From a checkpoint of a small transformer trained on Wikipedia: MLP 1728 SwiGLU, 955M tokens.
MLP neurons of a small language model. Each row is named by its layer, matrix (down: output weights) and neuron, and shows model dimensions 293-420. Each number is 128 + 24 x the weight over its row's rms, rounded and kept within 0 to 255. A neuron's up and down rows have the sign that makes its largest values positive.
After each neuron's rows is what it responds to, as a language model described it from the Wikipedia text at the highest values.

L7.down104 [167 150 125 139 129 128 124 154 152 100 139 141  94 115 127 147 110 112 119 125 108 132 135 107 109 121 117 118  90  92 164 112 126 138 114 144 131 147 126 129  74 120 139 111 173 114  95  96 137 147 117  84 132 152 126 111 146 124 142 151 124 147 137 109  92 140 119 110 153 150 184 149  99 146 157 106 103 118 119 129 141 103 121 129 148 110 141 102 114 119 161 104 146 117 117 119 157 143 132 139 157 143 113 120 142 144 135 155  99 111 124 121 136 100 138 133 104  89 113 130 149 173 103 137 126 120 121 130]
Decimal integer parts in tables

L6.down1638 [129 158  95 133 108 101 135 106 116  70 116 118  85  86 111  98 112 117  87  85 172 126 133 119 107 114 180 139 141 185  98 144 121 115 160 117 176 127  90 129 149 169  79 106 152 175 143 109 157 150 125  81 141 124 128 109 152  98 148 110  76 151 111 113 108 128 142  96 174  90 120 147 101 173 150 112 118 130 105 168 114 130 116  97 130 106  89 129 131 130 130 122 159 132 149  77 115 103 103 166 162 131 104 130 130 131 143 146 133 101 115 153 153 112  88 147 128 130 119 134 130 122 142 151 103 134 115 107]
Mid-word subword fragments

L5.down222 [147 130 122 130 122  98  92 134 161 127 183 109 117  85 154 119 150 143 143  92 126 147 106  97 135 123 159  92 102 123 153 128 146 104 121 151 118 163 150 151 134 140 114  94 146 149 132  82 148 129 123 138 112 145 166 129 155 127 114 143 125 132 124 109 146 134 155 113 125 133 117  94 150 142 120  99 151 127  76 122 103 149  84 145 119 145 121  95 164 139 129 146  82 147 110 126 157  97 132 157 181 151 165  57 115 173 118 135 179 106 114 118 138 138 143 122 110 110 135 163 139 131  83 167 146 130 168 126]
Name word-piece continuations

L7.down2 [126 147 130 161 110  95 121 168 107 137 110 171 151 129 179 173 144 135 165 160 131  90 139 108  81  99 148 189 111 158 143 138 124 115 140  97 128 139 139 120 145 127 161 156  57 115 170 120 124 162 166  76 121 105 106 149 117  94 178 167  97 111 144 130 146 116 124 135 161 128 163 172  95 130 102 123 121 113 150 107 132 129 161 104 138 101 115  78 153  93 128 124 103 108 146 127 100 158 134 162 142 135 147 197  85  96 108 127 113 172 114 138 176 158 171 150 107 163 161 133 132 176 163  96 136 109  96 136]
Mid-word name fragments

L6.down40 [ 95 145 142 162 157 156 121 124 142 101 139 116 126 137 102 100 103 114 127  68 118 111 108 112 133 153 189 155 150 105 115 157 150 156 123  88 140 171 148 113 116 130 124 142 194 151  64 124 136 116 159 132 106 134 150 143 130 183 137 112 107 149 144  40 165 139 105  85 168 148 113 139 156 131 148 194 133 175 144 159 103 136 136 127 143  82 151  97 143 145 151 111 106 118 120 135 147 127 140 104  96 149 129 138 116 152 144 126 147 122 120 110 117 131 142 150  98 114  96 118 100 155 189 158  95 141 131 105]
Wiki table separators

L7.down1516 [115 117 106  66 100 104 126 131 160 127 169 137 110 117 153 135 116 137 140 137 128 146 154 130 118 158 115 120  97 167 158  88 104 103  86 136 126 129 180 141 122 120 141 151 109 103 166 162 131 131 131  84 137 121 127 137 116 101 128  90 151 148 112 127  62 117  90 137 151 131 132 156 123 146 120 148 143 107 127 119 142 103  79 168 101 130 141  98  99  87 140 109 133 122 114 127  99 125 161 115 101 118 104 160 103 157 128 130  99 134 121 138 109 132 176 154 143 137 164 160 112 101 142 133 104  95 168 142]
End of list

L6.down247 [107 127 141 121  79 121 127 103 144 127 127  98  96 126 138 111 116 153 110  86 141 136 108 149  77 130 105 118 137 137 138 147  94 133 143 117  94 109 160 121 148 129  96  96 121 142 158  84 161 129 118 167 150 142  87 105 171 129 156  88 140 133 119 162 114 113 117 137 153 114 115 128 152 140 128 116 121 107 126 150 143  88 132 134 109 131 127 100 132 176 133 140 113 118 162 116 155 133 126 118 155 122 138 160 148 176 171  85 169  99 140 127 138 124 118 144 136  55 143 164 106 120 140 139 125 139 119 132]
Mid-word continuation pieces

L5.down1707 [152 148 151 135 128 179 139 139 122 115 102 110 150 147 119 114 103 134 119 119  93 151 140 144 105 139 166 146 158 153  80 128 156  95  86 126 121 120  99 119 154 133 121 162  98 115 119 136 125 148 129 140 131 167 133 118  10 120 160 139 155 152 124 130 114  92 160 131 146 137 123 123  97 128 161 143 144 168 140 151 100  77 127  64 128 115 139 151 163 147 108 131 114 153 135 161  93 122 103 114 109 114 120 123 124 114 145 142 131 103 112 114 122 121  92 138 134 131 143 135 122  78 124  81  89 143 119  95]
Closing list-entry qualifiers

L7.down658 [120 117 142 112 143 101  85 134 125 124 141 147 113 132 128  96 116 103 128 124 181 151 118 111 154  95 120 182 113 125 152 135 147  70  59 152 142 103 121 146 108 129  91 140  59 108 133 122 113 147 161 121 111  90 118  77 181 169 128 125 145  95 142 124 151 135 135 124 115 126  98  95 155  93 113 116 143 132 119 110  90 129 137 103 147 143  96 129 131 158 137 123  87 127 138 102 168 141 163 102 119 155  99 134 149 121 124 149 136  48 146 120 131 164 146  95 128 118  88 162 134  98 138 126 123 124 143 140]
Table rows and word-internal pieces

L6.down1318 [115 126 120 125  95 150 150 147 148 137 150 106 146 139 116 111 115 111 139 126 150 121 122 113 110 144 118 163 124 114 135 180 132 127 130 126 137  78 158  84 116 118 167  83 104 148 111 134 119 147 135 129 147 127 119 103  60 150 132 140 113 156  81 125 103 126  94 121  80 143 101 134 146 132 165 152 130 164 137 114 117 109 104 125 143 126 133 119 141 126 176 109 144 112  89 130 156  95  66 157 136 124 138 156 125 143  75  92 131  90 117  92 113 104 157 139 165 117 160 115  91 115 158 141 158  91 113 122]
Final table cells

L6.down1721 [ 99 148 158 101 119 134 134 148 159 117 138 104 116 132 110 128 153 154 140 120 141 107 137 104 141 128 144 162 103 123 125 129 159 161 108 118 124 129 157 176 129  73 181 136 147 115  79 175 134 113 153 105 138  76 126  98 152  79 187 137  88 151 134 118 143 147 124 139 111 135  99 171 207 144 123 117 109 140 104 136 139 117 113  95 108 108 103 144  87 148 139 134 126 128 123 128 131 140 140  97 175 143 120 138 102 144 104 155 142 128 117 122 107  99 118 135 144 102 133 104 150 156 118  75 153 160  90  94]
Tables, ISBNs, word fragments

L6.down125 [118 150 115 176 133 145  82 142 142 124 129 100 118 136 132 103 116 136 147 115  94 115 116 128 160  88  98 142 157 139 151 153 130 127 117 128 122 139 149 120 143 154 135 189 117  83 134 116 153 150 171 123 122 139 112 135  67 162  92 151 148 178 123 112 157 111 144 103 113  81 128 154  98 117 142 124 169 162 143 113 149 116 105 142 136 136 125  94 112 112 150 121 118 126 134 110 116 118 114 117 120  86 122 162 115 150 161 130 112 141 110 151 133 166 105 130 117 154 137 169 160 152  92 130 136 117 119 134]
Anaphoric determiners after prepositions

L7.down1132 [104 127 121 104 130 135 122  84 164 159 115 176 139 132 115 139 175 104 104 140 127 141 144 171 166 121 145 162 146 139 147 134 146 116 156 154 134 186 145 118 113 125 143  87 134 120 133 158  93 140 125 164  89 166 126 154 139 117 112  99 122 163 112 114 130 130 150 141 168  99  97 146  99 131  95 145 109 135 103  82 117 156 118 142 118 122 110 116 115 138 175 136  63 138 118 118 134 106 121 135 141 114  91  89 164 158 135 112 120  98  93 123 124 106  85 112  82  97 110 101 132 110 161 126 139 143 124 117]
Table cells, split names

L5.down233 [ 85  92 137 129 142 150 141 106 164 143 142 124 160 137 103  73  81 153 119 150 155 162 151 101 139 100 117 143 133 118 130 113 135 105  96 139 131 138 110 140 168 100  94 108 180 141 119 126 115 132 132 147 112 117 147 123  42 120 122 134  99 132 130 109 147 111 124 141 139 113 140 149 162 132  99 148 147 121 128 146  99  93 147 124 129 136 127 149 134 137 137 125 107  93 142 116 116 170 154 103 110 139 170 106 123 126 125  94 137 107 125 150 143 142 141 119 112 135 119 147 128  83  77 116 137 104 154 132]
Sentence openers and table breaks

L6.down937 [160 156 124 120 143 125  94 155 162 120  61 145 125 145 137 134  99 108 103 122 143 165  91 144 106  99 105  93 104 164 144  88 106 153 111 128 117  83  95 144 114 114 115 139 114 129 122 166 164  97 132 136 127 118 114 157  74 144 137 122 155 161 116 128 114 158 137 118 128 136 112 166 100 121 100 109 161 108 149 134 127 127 134 153  94 131 129 144 118 114 153 101 144 159  77  93  86  85 130 140 120 163 103 130 119 154  81 135 118 120 157 104 113 156 148 154 145 135 140 154 119 132 112 152  97 122 156 186]
Phrase-closing punctuation

L7.down1434 [115 126 140 162 132 104 105 139 137 144 139 150  95 104  84 133 126 129 182 146 137 102 137 136 152 148 147 116 123 140 162 129 100 112 120  94 114 122 138 152 168 143 132 143  96 123 157 111  99 115 102 179 160 112  82 114  36 133 130 145 166 133  89 135 111 120 133 170 166  85 123 136 140 141 124 154 144 136 132 115 110 130 101 142 120 140 129 138 126 143 140 106 147 128 186 166 118 118  76 123 179 156 126 173 149 105 133 174 134 142 133 118 113 103 135 109 115  87 136 152 131 155 118 117 125 152 127 138]
Anaphoric definite nouns